python train.py --hidden_size=448 --norm_eps=1e-05 --attn_scale=0.133 --optimizer="adamw" --learning_rate=0.00137 --beta1=0.95 --batch_tokens=65536
MLP neurons of a small language model. Each row is named by its layer, matrix (up: input weights; down: output weights) and neuron, and shows model dimensions 160-287. Each number is 500 + 40 x the weight over its row's rms, rounded and kept within 0 to 999. Numbers have three digits each.
After each neuron's rows, "fires before" lists the tokens most often just after its 100 highest values on Wikipedia text that the model never trained on. A number after a token or word is its count.

L5.up823:556470530450544487464540509478493489545498511492500498506435560631498431502471509479479525564456535454519543485476508517470519424515559448488489506520503407439519514565479493497566483536449468432457494491466542382454528558502508512432478516519417517472537456480518496499542551466515440482478496532510417500548421509522522478568505562502470519443466459446488440480555483439461474488522
L5.down823:560435529508501499512432499531451570512499448549514533484465545462482520483535584461502494521501464549494491477500534505573541503468489502468486423555466523616494525489488496473514559558489488560523543477523500508494509552527365473525518552507554500461457560454520495506473514439516466525519555516507512505516450499536527534464558484469483459588594501584496508538564543531484496459447
fires before: "–" 25, " |" 16, ")" 12, ")\n" 7, ")," 7

L8.up160:523603438503537593483504522463512503489423548584507477497530528583451526478526481520475477523578482437585490466502534465466529503558548420521489443518500414491547488521513546527541542465551497515537517494510522449476497525505507531530428528448544521505476509534548503520551473524507530455560439510449506466519496516437468485573567526455435450491500535369446540532500447464562473490480
L8.down160:543436548575452501489501514532525501457432479490500439496468502527502541515498502454508451541582509515534571500466503509430513433455493437524555499474495470502455560525522595579570423515484479443480395553526501504471523483516512515439477461501535487530498526447495439475447514502552471494457493495559455472423476508516483506479475517561475559495491476522507510546428488582530466508452
fires before: "\n" 38, ")\n" 14, ";" 11, "\n\n" 5, "2" 4

L5.up1115:535510484412507491508604457513516475414440525453416499451433537507464487499438508497498454549525480471483423447504509569507538444549479556497520551485527523529589486539494477489506457495511513441456432472431520552483459531424443527472487519540489506519478439537435512531536515478611471526472469544451589524493540490541442516508498435540442486478472533531501497548552557430462475453590
L5.down1115:450505564529534494543426461483501522511552515588465498534540534493557476558517490513501543573492453489435490537493469525535513496548498488482405531503515482488524523510499545487512534544476515453490498464507525418512516507487416469445520503430498489473522547516498459532542473442476496506508534605456558572555495470485421560459510511459540541537535472572476532467476526466548524478527
fires before: " |" 28, "–" 23, "–present" 5, ".\n" 5, "," 4, "\n\n" 4

L3.up406:494488464500455492522506493489491497505511414467484458508512560529483578519559441444458546463481543483473482506537473470482503472440478447562498491550502496529518525519490480524485504471508500529505491521463596476524536483493438543463474584507426480490521544524546512526518523473556502482454472532412402524536497478508437537492451508507439481432498536445491509493463493455515447482558
L3.down406:487523449472531492522528518545444527469535577485537522523442508479470514430472497520506487485525470468553514466445537504511568513479533469462540489466501447428515482442539544516531606509542542490527449500508443523499435518469575508531499585533478494474530489430486446463463545551465531431505480529521393511497433516481536489499563548506445518502522435552473520507505540503536549520449
fires before: " |" 48, " |\n" 9, ";" 9, "," 6

L5.up502:438501506469519470445546547541447503468518515503540484500500500457529514440499499527525431546457480513522519560539492519535547498448566513562510486481499528490552441502648467519510479516556479420425563541506566452487514485514483523470464460454473466508536519451448488535519528458560476567489443422461462507496476417458498525557482433475461543463531492444537515476508490455557562517489
L5.down502:476481478467497511538535533522433536471498487423359540509493522522487466520462565526435511432509505460485527558493487453512489515562559474536450534463524481562474529461427441485493511433466493572530526555509457506488470510508527476510441564510523497504531536467509539537554451544470566432590451480534471490506553535522523495538554559581510466493488486517490519468445463541488464489449
fires before: " " 66, "D" 6, " X" 4

L7.up287:474500500432490553545515515549456526470489530527495522496429521489477531475429468551500567479547523439502448497524467469478539541531494471554547491477491440436460518507571448513536535545528499495499472491507497505501534539506539429476500499494550533527414500454467496525547490458501444540495527519507458522515502522450377429478551482512411479545506456519430508486475485409508544523502
L7.down287:525505515500521465577492455501508478544530510474505460473500536545497480475583500423540548493501503444509444492501505476516482487478464546570486515433460532466491502475485500496487472523499538504465557500471516578515546463512523448459510470494488477521535476539488495563449546470495544469528573433479484532497494452491555497505486475507474437448525507530447490487507522475445479570508
fires before: "0" 43, "1" 17, "2" 14, " " 7

L3.up1085:457491475474433525487512501564405593414486530531477478483420481493420536569487462564442528448520525439482551537453570508468539545492500530540504484555472461514421454470497444482506444467490526481455525492430592537461473495489496518493475497475506520539423456582524538528485595504514464488539494501526507431467506493527517498537466479535450480556511494468523456506505439487535469489491
L3.down1085:475493519488536455518473569465608353618479517456433480551475529472529542469541511541525523455456537487484379517485491564488465491597485532510454518475519458551582573492460563491564438564629524446518450492501465477553490478522484444526495508483500435541533447413431541499506439549493552481422496499524495511533459537505474472507520526478526498522516494547476529446453485528518509487510
fires before: "2" 20, "8" 16, "3" 13, "0" 13, "4" 8

L3.up1325:541509480419496514481488470509533476579505470442430479477456522529427478501470546526569534488456568513485500518498480452482534510523430471490439488550504447530530497515545485532604550493523488440461535459517535547485458516476432468416453572561502496490539501553513466525505515475446408483490495489473459607511457466475455524514459457501427433533444539457516477501448452504481497465525
L3.down1325:424535447544463532512504498492496546434530569521581609441473526443476536490477477544422556524524448468490493484513481500474476499455574549547526524483493503501495460474470481498495438529536522575546462468451557464510525518509534501532515528527465553526530520497496462499515536535507584488549565459536509500468507540439554512431522564518534522484521520459511504545555547377502524478475
fires before: " |" 32, " |\n" 15, ";" 10, "0" 4, "–" 4

L8.up1308:433470519485453562511457550485498440517462590490468482513493431516495513535481473504476580560483591461509501541550477536478524443537535504575571491501494521479509456461586547475470485462510559525490521541500489488528576498518598497538540463496497649488417537489494494437515548474494539492455457506485419531527473511476478402496476550547469481516549517473452467487558478394496458533570
L8.down1308:485496527548516484513451547543473426516526538464476535496525470546495457543577478441518503497526451475476467517520497548563563475482559493482494495509521530508470493474462521513380496506486543462485619489475510508583520582559502561495510483416506521511452524527469544560503468479469539558538538474503539560472515430511475420589465454473531474424490532512496516479498465484569428519526
fires before: "0" 84, "1" 8, "9" 4

L8.up235:455513555496513507493468513443539496519471545607519518438507595464496420506547475499479487531538462525440500533464416487505505513489523455500464494416486436449462544452497499517489521568471538478443556501476556389509520586467512524488537550449440470447532485459483527393525550493569543553551439458580517536462457439579541528471427493483529513554452502472419478461444419491544470452481
L8.down235:571507569498566470452548511558528526475502530514479440478567534519511540508501504430455567492491515426533442605514593474471499521482418540460557437463508501496503469522511513500484492452547414586474496545500445539547502458530491440519462565488518499452456461502459469523605508449518491442461504494525440517517516503474455495485539517506478421488497572566546553453564573512446525534468
fires before: "2" 49, "1" 10, "3" 9, "H" 4

L8.up1267:595479457475512522482572563378497459457478529521514480521483535547471489492491477514466505441468513518451525581529525495529444505394534458583456488518440476493487448500490551500483514481538536459484488460485512453524464539500496486463489503441540430437558451489524526431511474471546448512427395463451481550508509453548524457536513491444492455569550535490467482432477430489509498491509
L8.down1267:517513532442462536525559516575481459532537535469447514470524465449610540491528470437496549445456532487550573461434525555464568523474505463555581503498450589488474586540542534561598449483485522564492531541517470501505474461519500530503482518431478539489501516535439470464525471511527577558593432532529547527597483476432491517479476468543479497480595441523446467417454474513488479542458
fires before: "8" 39, "7" 33, "9" 9, "6" 7

L7.up791:502490506441499501502588491524461457467529519522453428502469514589468537509452519483486493521508557505474484449527551519481603427514497411550521532533520527475537485504466432472509514460472508545519434484408514483537481500480471477373452508495522542510505532525433455530519574440552447432420488546504524520521465507490464537550469499522493478469429504546461470533524500432478506487566
L7.down791:467546516518531524564498411505448516577560439566488516524477594500527430523483538489517535491475439555492474510455473499494492506399485489479435443558526491528539480502449450474505531481487558492454528474482482500482517512497394492465461488501530528523542508545543528499476495432519481480497494554486566522563467524513556512468555462483503476554525524517429507491596512424553461477430
fires before: "–" 33, ")" 12, " |" 10, ")." 9, ":" 9, ")\n" 7

L8.up1183:548512520515468571555483441503445507426502561560561482461540474519477609511575491509479487523505556492461504522518561482490586547596458433500478475462502529512560474447534548505460474447513512505475526465552518513521510441466554519453514553435462582472461434514509480446539510474468536485515502453470512521520485492521536508475461484440491485534538486408490464517529421467531520545519
L8.down1183:477443529497455456542539521449580514500458427474478464537509363559488507466510474522547510503499560556486494478481445553503496449488508484531561470585470545449429535474508526540521473588492451545582452540493592448461533458484454505476527499499489532515498523520483536520466503470498459513460409526517503517485548516499445485533496457463559538445483435516525477479508518564525545517501
fires before: " " 41, "\n" 12

L7.up360:554445507519548493582507487494454487370533524515491483497569537472496543459512504471544477464572461467537441520590571505478506470540516473533479515477537472414454575466554474582560492553521508487440541472462484509432536466459566438458485441481512498531486491486508574440531471481472521532505513485525556488484438449524443413495562496468516525537546428437458582486488476515416482509441
L7.down360:505524575501482512507420546452484567626507495460454519497535458596454501442483480539523480494465598455481494498471440473557482492401498504485547500459435499491469403547514552437476542503469548430510428495451579540531551469485460498511497558528546479517527533499449509526469486471470528425471528403526453515446452513546488549540525501489562472462533510458553531548577503469531477556474
fires before: "0" 56, "2" 19, " " 4

L7.up1069:553502474480496489531559471501470526471504422564520570423454461587430568478545495515463496546525523512479441480412537505457534495462474517476506452479420451545498521500485523546567473497519471466527480494514553524496561454468471485551505491546451567509500478518477485544500452511528512487479497478469451522440423524495496566527496495482453474479502496421429462574525526434491469516474
L7.down1069:518446549546450486548430434519436478493539549470470565553491523542525538494447516467493440542503491447509445542547513481553543604516458566504507550492470519543529445542479454490474470470494482585570505540507444518543479457429512526423421535574468451485475499457444481483492484467540531519476510491491474498603510508515492522489465548519536454520469509454536494495488417475473534549528
fires before: " |" 44, " (" 9, " |\n" 8, " " 5, "|" 4

L8.up232:471437463374534515493586438487460566495491458512472493505501520461487505478481494541432592407507605540451512493446504446510435520529518563500502438456459499451504561511533446527471548438471536404508475561454598537517497490464563562525487630495446473570546525564495556510527487466523474530483505522466485512518479523461461533488470417420495436434509442450465505480529492450489481509540
L8.down232:480525478503515517411433534570522479484445536444462523510461510512530504451401516499576463492472450499527518519542494545546515500510445470587612508486481496457547561487436551460453485533580585427496455508512459471526447487433440437427481473478599544485534545452461432552460465502550476478475567501488518544517522534451542509512506535488505497541519511571513534532497536467528494463465
fires before: " |" 31, "\n" 14, " (" 13, "," 13, " |\n" 7, " " 5

L8.up742:555499444511502547500501566496485480466475539498559504520512531590415433553434464524468420463477542537474532508575509484477521521485505535608507468498431437450518461565468497546509514535469529466574472502470507423494467531440550508468487477496511564500536512418580514418503470459507498570456483475506502496519503514474549470599543467527507492536506498478432495444510471529435465497497
L8.down742:469473477476488488546496474529483537553479515531535549480508497443507525477551449402409549476534516516521532490344530503498530485482483520557518509493525519476503579501481582474558489488542458480556515535474474510531484491553444455488463562490479502509503469554549459490528474507543526491537538538516544445530478489457524463491493397466416422530517456471475502434420460558559485471535
fires before: "8" 38, "7" 30, "2" 18, "9" 5

L5.up1196:486538506434461473522538464458481529423453449513510469480462510504547479465490484461540487558601544486515447506489482414493481504465527490614529488500538424468476481525550494477522428530560519436526485465513521435482559511562514476460517474537487506548459537557437503522458526579568529453521514485537451484498532500474533517572554513502467554444499548496561466497411535520481486521551
L5.down1196:510545506541496537531507447506506524546519469462468536454513519561467519494538437450418527382486465477451475539467537527543449508471460474530520514524510552529456477541446421489505493452485487477491507525527449536532447457425474476507471509461558436456489501497552511505528473520454501513489472513622496529539526472506449519518464426531525459564446505505431516516516484415444479504521
fires before: " " 38, " |" 16, " the" 7, " |\n" 5

L5.up214:470471526476513576510514544462529498447506544465470468549528524551518497466432494441478488530503489475566532523565495472514512481546521417506545539547421547375493490451498515591471502552472442508466489539489476405511520484534540467506502462479498498465463489519543557447532507509594516477465545516533488448514449510471508433446504532405585518510488400435500514429429451501512546494522
L5.down214:522509529556543491508491556521484517490552531461533602503591507455504497558496496466547506507580461476560455467544562599503521452474580472467511555505535560495477511499496488569443527511449467570500575519567471487555495494477458499532476479500517469510491533542467480506532434542495558502519521518498512460565482448506481483523522455502471487483539545494484483484471510483522476528483
fires before: "2" 38, "1" 16, "0" 9, "8" 9, "4" 7, "6" 7

L3.up838:514509581496492562486443528484588458500498508533597516530502435534516514511457557508564474575443487523546532467568472475440534433527436466489432450493500460480477550464526548557481479598510484450512538457552486514511518504512509466520557469518493511507493539443521511465551461452490604498503555500507489526443590470528479428518538501404525571496607471454453489507470526534491518496489
L3.down838:473470439505512480511529484494476556500524511452397538435501527440538500461483452473457531479598503439516486535465505475563517526469506474539474537483496524527514486512463414483539549430505497504434475549451478524515431388458511479421366554460473505540491434483506442535496508512541419505485465513562433476581451588474491490431470551543416445562520505506467469462471454465569497505472
fires before: " |" 85, " |\n" 7

L5.up1262:471512485520533505515532476401524508483454473434490508419462372531482501504498561511517542549552545551494400483526474536530443486489536541518458503537434512532477501437499523507441478531520552456562500446481527470451466463509495450535471521487506460500492467549508544415564515531496530429533496532518433459497465570484449490488469512503465490524432514483548461498471500428504480511484
L5.down1262:544477546452480503553499521596453488540543580533457506559481512489510544524525448442501501500543487453474563532420498485413498425525516442516568522518483492442476487491450434578508469554537424464440526519492488432477480466480488534444490508514491587545459498485492493528434416499519491553567567502537516473529514472393465425502565488517513508439470474501413521405475443581521484550474
fires before: "0" 16, "3" 14, "1" 11, "6" 10, "5" 10

L7.up1283:435481524496524561573514551528502492497510505516536501478530513482441596459496501485550452488499524407591529531498514422470534454555529501531552532455480396483499504468538530523587462504488475482459484533542510458438475491469562486488524548480475535476479481485470483435500515426539508508501457521489456537464481578496475441455504565504495501507547480471481464508516430447512529479453
L7.down1283:501469468498450545515458482425618461510443544476494489471465529563479478463508458479462520537485539456491482497522475500562455527453549539521500527483525528479435447471434576475406526497473566516513453423546561562525455443465471478555496473463509465528548534518560580513500511490485441535553559483536491525496483456443554460500515538544528491526518497478497495545507502493634476546478
fires before: "0" 75, "ven" 7

L3.up712:368526471514450569492476513518481492472485549564452478511431485499522482510520416479506542572521502400535539555527523519467459493498518486539545507566475446445480445441493513495456465536506533543560474440518555449548519510514505491550526466441457551509481485547474526507489516516505501474538466484474483525514559486519530535606483449583506543635520479472465473476488403475512473536542
L3.down712:520493539523560475483477450522478516515551521556515555433589523538525540438515533569514573484491541524511399495536449496448497464436466500467517434448514546500515501456564514503568507493508460502485488605504496531427496485494507442491540509594538478519503558503544496502504447538489421490515552506408471498488455502544530496496478422469512409515386548566516487481511547505487520517483
fires before: "0" 37, "1" 24, "2" 8, "9" 8, " |" 6, "8" 4

L7.up537:513501484473521535553516561403503476481423523485415487530481534572525486455510481572457507465499516539505500555506502435500423571492497498569454440505434503491508452512510470510520514528510514489519473487443494492507480522500582500504476576492511550533533441527451581439493499489467502509506471540476496507533518533496524461582476473487531526529490439494466451492520520501500464481504
L7.down537:523492444445483498532462514527491554480490492564451554451558504527499531478471435417431470527515517512459495423426553515533485479513568510528475494566472497517505491512567481523523494459507442428553450465508554484428492431524530468470450496518493538453506445533529522468497419503488496513541471527491558516517500509531521479496547461546479467522439446542460441427489484601541540534507
fires before: "7" 29, "8" 26, "6" 23, "9" 8, "5" 7

L3.up433:470501526511459437478503503501469492484445526543541506454466530485448491540552425548495563441530565481477499498481518407486599499444549535485445508571450500465571498435540481476457550485498490503457530478498621503457460546481559482481517506493513458475510557414580441463448468571578516561509472438514464535541485490509570540509523505470498555468513515530521554512405505550471470478567
L3.down433:521497477497491496502483567485534541534467508499515515516558487468475467491546517519445487529453488532479510583453499547451475473528528454467509502459485520488435448574468539540463385513501526534421524513420438495466472454524512509549476491512510478453550536530461567499504523442504540470532472525564489464507521539518455494556488520490485418547474444593546512537507535505526517538451
fires before: "4" 21, "3" 19, "5" 11, "2" 11, "1" 9, "8" 9

L8.up550:507495493489515522478487487511482508553494520536574426480540481440492511545501520437461554466518502477512475543456500525483504526583552450514481518544538506501540500449445523606514493474522453562455444527542511491489511500493529527494479514450492569491492419529457511455487449461544509437500444439513497460522542504477530500522508473468526586553473442476460493504552390544561464531560
L8.down550:503447509537405473511448482446527486456433442446438454559490388559471536479511430457469494478503499505494507478543436527486497441475481481487520512502498565477528499473511528468399532584506483468484457530515576456522474487459493483542532546483516536528554523486506539526409537437533502493458490586538530472503486506509479450566479497538452555525521486485504440504487568520448476479446
fires before: "\n" 51, "\n\n" 5, "-" 4

L8.up1052:559504455514552493520537468462469459430437460537561434480506553557494547438501516542497572545498516499512452493513511490534511523466574516506539478541483446506482503524480494522599496479510495482505511484527607477449500521506452523482517544485529455520490537460547555506472499520496536502504446379466459524458460477519480554563547512449486522501447474400462478532508493493509456437497
L8.down1052:493534428582507433506481484544416514520488532538539535540492473445566515535420522492470478500490480465493485439543476436580557534448460461453451514535527544481565449513464434512451546488483505580485564542506448577640511484507452562459531493467509516547502544532536517522470462558430524533549547529452455494491483444539538512539510479514572508565420612506531536446475511491463493490422
fires before: " |" 78, ")" 12, " |\n" 7

L7.up1342:446503510459461528455487560483493457458525478545439508508472514489473502499446487502475510438500543511440526507489537519461483504430556451629531426480485473458541444525560425442486522518507434467530505522403492446475474538484480524514539487523514446405564487482534508438518501462450462550495474494553473503466495462511563512574508498528558508492453473553476474470497447471443447513533
L7.down1342:614458457481496446510519459549492514480526530518542529544499481510534524471462521373501487523439519481494477486501468558541527502534515534511571481488470519513515550477511525574545495467540508501512493503543544500520508457540453548471480542450405500509533505508488526517474429491549535514557448521442501519566485521513480461454485464520410451549545507483437492432449514518580423508458
fires before: "8" 46, "7" 17, "2" 12, " he" 8

L3.up1034:515597540486557488482448509502563527521438517503463456413442448505513577456471502449498518553570567383589525502547475465419481447534437445520461482497430434512506480478581504543495505559488490506489494476460530524523475482447515456482510494437487486451509553465528459453561507458547576421538489535416399507495469545488482540472532499486494523537489433397576484450456476424470482546510
L3.down1034:485490474540528541500485546496326511488524526495504539543599478416470391559500475477450490545466477525495453590543502506493549497476584541461504542473510500480495463523477546513458460530482507509519529495509558495446520539516515468546532525537442504481432520508484532465454465488543489496440550533515490490555471486515499445520396502501480439575436497494492539480502524498541539533491
fires before: "0" 39, "1" 37, "2" 24

L8.up237:521543446507515581505570525511503472521458470545483433460557508460494488522477504489485449535520563449484495425507468500497593486488547408511443473537519433474544464479517482583519422502551441501500440503531519521503520476494467497521515516449499556494450441537521458486462437483493448426495441484528510435479511537504455537512515506489526522507534520454434524523567467485586475569434
L8.down237:520482496547448423466461519477531477465520487474485496521516437504519497497528498515531532461484435530521510498522574515466492469542457540502570508434443567449437524468449540436467445479465553475504520509535490441509469478497551484505459531530523486502581569495459532517440579514569459545405508557471500488480507478457504457500459498528491479474574423560510418446461554541399503516528
fires before: "\n" 68, "\n\n" 7

L3.up444:496469521517475533527509544480475463474496465465505505526522510569528529459461511432475467504535507449536539501512533449492514510520526460516510520531465565320487527442554495573481377573490393480478497601466530506422465491549527521461505485513491505420468479467507554468506523455502536500449539425522484427495520510476499455527459552487527598500524445466477542472501496489457524480515
L3.down444:442523514473510508477486512479493500539521509514489534487498481515566551490537497500493501433535467464488495506552537513448483520529590516487484538520498529588439522516504483527471535451462531530450503430527535484586551602481484420515454570459565457515442520466441478488577431499536456519567579545475527496489504478511543445447506480429455388501451573501480443486482536506541479446483
fires before: "2" 31, " |" 28, "1" 25, "5" 5

L5.up1170:510513472503433537478560500507516491508483448485484497451545427615458513493488491509463561494533587499495475472539494433514533404498555547490442498533415518512491548520530536552437506490508508512474506496425545481486508425551506482539462521482409509457449488531485512464500523450506528435454484472570506492506437456474399421481462563547455548456510507488467439415462458465545591543538
L5.down1170:485464507425444478496515514562486488513414548523510489462414518448540516567531494452527507488551518449460448583531467482518487486514510543526527500486505537478430485483536503488483457498479503483493431536505491503544449487459547520454483458487574561598415485461485462553459527462489514568486478489506526459487539528460438449579634497538488459514502565496453522440494496581519400489523
fires before: "1" 21, "0" 13, "3" 13, "5" 10, "7" 8, "2" 7

L8.up653:468470505483553493544567465441445499457436444545565462477481551523489535452533516547493515545471530552477473498506476494489521528514523492514493481524485540422494515517526493492477529477456520494524474537409568485486524532494498474546523543484448468496515454453492559484551486485491485519479442450501451455495537542514528524494468503451515462505426460372425506566553514446532477450546
L8.down653:558515499519535444421467485565526472532471500486537547485439469471475511527430542485582477518519477561491496566603485549486436508495460494546536562447532535495523544505516496510461504538481540513512473479528514511526439425496513462445451496537527590521566573468408453601509509547508487479491552557476537540485477500468518483517469540533525515551548573570590491417475522487459541539539
fires before: " |\n" 85, " |\n\n" 6, " |" 6

L8.up419:458523525453517634563489481549472488502468514579505409462502500510499537447441504516603495545519511421541481438499581486499522534501457451567420564394478468508502551444524472462505549560535539500454517503496455483509557420531543451486516555481521559462404479467479464454492514424533506466471555483455410533473477498419423467538515553556481471477539439459521458534545503494496491524522
L8.down419:451499556476539484518434558542552451497472524408461480560444470514470434479527483480510499455527551535502508469512391545549529494499497482547569461534519533501476510456477500513442468472515486460549554453514534516449479524538561562447477503454451497459498479469492542496500436484437498499528543493515524470527474450509547438567480527482455450469439531472493489583494508523507523517590
fires before: "0" 100

L7.up489:558523489502498578562497537501480523465518549504451408486486527568525569445464481450476506505485542430485495608569550421523518444569515470551458498540505525466569490490510568553604505514565428520504501529524467506522487533496453495512507572437486565452430438506540529506410481485466531456490477441489426495509496569516493538514467486498464486514530480443496427499456473488571506495519
L7.down489:478463453503477564500551542495450510510416401526429463531535519485546554491500551556455530604448518512559494523537539462482528468533525466524469452507501457466484538426498519522481490509525512431531488435526512533501497581443490536503535496540493511588498483504518514453470514428472501496494492444451468518462464524472472493477505490465523515516483431367449491429477431550494587517508
fires before: "\n" 38, "-" 19, "==\n" 8, "==\n\n" 4

L5.up526:545598468410422517518601490528480479524501527570487466522421537511528456513478491427484513585488484551474451482562515547492544452519549468550487512482482448489567460471487452447521471492474496506441492501457496490421436552492494553448493497534490546512520492528524504565573541530542456486523497571485497509512528512539530511575496420493491486463479529454489487543540396462500475508582
L5.down526:471500538572478506564493455509452523483517522553471431531518567504506494507443503465500476587492416458509468529497453535493512539502530501482429522492497506539602513486463472478539531535492511507400506543520520485503470532466429474423456519507540526534489501495538524468550474472503514455500538555468545495565441519515441548508500567480500496570508473512498545456462518469537519525481
fires before: " |" 36, "–" 10, ";" 9, "\n" 5, "." 5

L3.up836:433471531491515485506511588496453447526454538499464530522448435495489563458526386511459512475523573470490394511473570450400555483487507514501515568473456469481488476501544492546459421499558481499466520554482504417457519522523515459514501591446367563478501467446519472492482511486438477469427569519475493531476416513514518475520509590532407496514476458445503558496538500468548523506522
L3.down836:542464496576407465528507555474542541468486551547491572492534465537435483456448471533452524438467493543475481514484477466436485463481530502459451565429483527500440417531469526487512415506532505432456509527472488550457417476471528440542507508461571514447480497522498551510463520485448507465480599484503496503507468518538472412503512510525468446523439481522501506562455559538513567553430
fires before: "3" 21, "5" 20, "1" 16, "2" 15, "0" 13, "4" 9

L5.up981:474496526486453543542494522538459450507538567509523493512508516480520493471509469466526480493475487481513503477546519520431504500564565421462526466504486541396504524489518504538471484516480509526413518504539507529518520572548490545544533486452513571547501514449522541529584531418578479531505505520488489563610442464444478420504487477465473541542577348506476576476480436485499526518476
L5.down981:442568503554487438554524497512517500459484547423501550485507503553485469538545530467550569467560471514514436478518511567503501466483481547471521527614537507483438468465528500491512522453548489470468536473506513478545567402487481462471514432503535468480535512560419522554521436555473522510516437452478486452519566443536475586540512474529525513505484494567462425500481476519480395569499
fires before: "8" 30, "9" 28, "7" 14, "6" 12

L8.up435:577508494489544499509521466472489458480505478537533439554468503563441572478509501532481547477496520478508464476522501475480484504479567570471512503477422437460483450490465502511537494471480518523472493526449537421432481577453451508516472577502520504454476525526554586465496498475463513471465442501483464511485458497532420493532527462487548459543433520462494482535530494451504443462534
L8.down435:496494417532479514457445438516426548484493444481483539481507525432507501461481512492482525511494485489500436437500508491476500538462499528460479535551495461493555522545451457457529529485511522489474518452502551555602494528481438504455587550526572452562512525533562459525499505557522485506564526491462383519444506459563514518517444546418531497518462546510499473479502485468512421413494
fires before: " |" 97

L8.up821:532575483522486565508518477570491469537494507513418402488525519446533471499475502502423465525499564485451488435470497500533529544505595429470480522487545452523475485479420490513503529442570511525533533507445513467541497522424507549520499502462470495532481385464457490469501454463529493470477514440467453415497512546456505547571486470526474470549510457396463546505517456487587402492441
L8.down821:504485538483556484474483599486518506454454409479485510492481394495474487527540568537523514478537471535545467475514520546483566418528479485504540496535467564485514570518498616492424494520522455406415494520513525435443534461472541456512487562489536482458556508545495515571510486518467501449432501568508515505492532440446489470504508534454493530483505486569550512504490606508476493517526
fires before: "\n" 73, "\n\n" 6

L8.up972:500500525476564528496495521503490546466513524509471434401425501507434543431475508422507552493508501439496493487512466482426475502430469584549494502447477414552423579509546535541595492478470506542391500521536516484454516446534518586459481578454547554524472563479492502458496492475537492424560458458494398531496509493500522527505507542478553477524514526516443515491438523530535525504481
L8.down972:495499486493464530525594497594497517535521512507463485476551452481487580561507516525510521518477477489521471499554541479499482489534485544496511447449510552541441480497455487534499425480471544451514520552479552530508469597522448572550555521523517471515523532468497540526517433513477527575549553507472557498508506484506532474493489493458442454504583544528494456486517514568474510529502
fires before: " (" 53, "." 25, " is" 9, "\"" 8

L8.up16:493460500441468484492555465454476439509467525570564524512527542440472512458490520459492555457506515498535552469546498514466456445567503559480462504470465452466501506472484432494491466492571552480454484432533480506496475532463489507526504549542506482521517545519561501523471563491531466504492506498428412519501514537474508536472497403499466429484496519461532500581533418445404483485555
L8.down16:558559499520534511503470463553478546491486549517452516560466478483515505523532497392479499500529477485491502482479496519537472507484484430460572516517566566498499538547501506505551429498503528557426519515478503440519483468485470482441483512475454500500526546490517477492520487533455478474579567585440480454447473461545545437525523483463522498530427546475520522546397453486520414501497
fires before: "." 54, " |" 23, ":" 9

L5.up263:500454505473480487514503454576456503499533465539520458496477551511465501512529496385469492566460451490494496552509466441514507521497453501511593510462439356510528531520485470505537492463487514500439497531547505443501510535499453495527467510434419545515545454543515485503535621495583482492563518560471465547481442538516519473538468500523436454508521495435439537468512461417497457523496
L5.down263:518474436583517515533479530554479456500499499468552488439507536481471529494519476454499415468459491506494506533488438495521626412510477477514482490532478501534590561442450556461526493477517470465522569488531413441488454537413516525532489555553492491613450478508548510504484405514483495558511493465471481455486477572449522455511482526519496454537488458492447443529540488552592522460467
fires before: " |" 37, "\n" 10, " " 5, ";" 5

L8.up557:465545469437557513520507477447509487516456467481514479493487511503458470416456497539439621520580572455470501556554457465453446528551527523506529502512467522503422481519493440546558505514519510478498534498469541429477479564517468534492464608517566438528441497438547529509488567537455482466495490488477388594524442546503525564518545454474478451536422514489498443492492470468496490498467
L8.down557:477538464548462501525422441516479541518426504462491525520489483469561523516450462437463488517516523495417468366527474491539510600469454480466524508506530521495569495531463442466482489496582524560521544534463448523516499502439478493456480529475515496493475477468495459466555522517492567483518549526503439447534440530496556521484532548494507415515465549527487554480511481461479494522434
fires before: " |" 74, ")" 24

L3.up394:484525578447506540493441503510542485541486485500472469404432477485505551427501482444503513519549554407535538519525481463406507456462454423541508439446421457475496435496588517499511472529512470494491540518509523478518481484455541537492511469497506506423522537456528461421503532497547561447535481475443423473469510550497526539467515536513546510540554415391553489465432485445516505525525
L3.down394:497481500523568518504463581483351499495483528506514541508568479455461396539489467481450505550458488527498445578522506466485523469489575550474488510434505476483498458525464545509506451543477496503532540494523536498424517548531521457556548517517467494497438512494489544454470474496553487489435562528496483517538466504521481437496396495518450433579431503473510531504492525494528524538501
fires before: "1" 50, "0" 26, "2" 24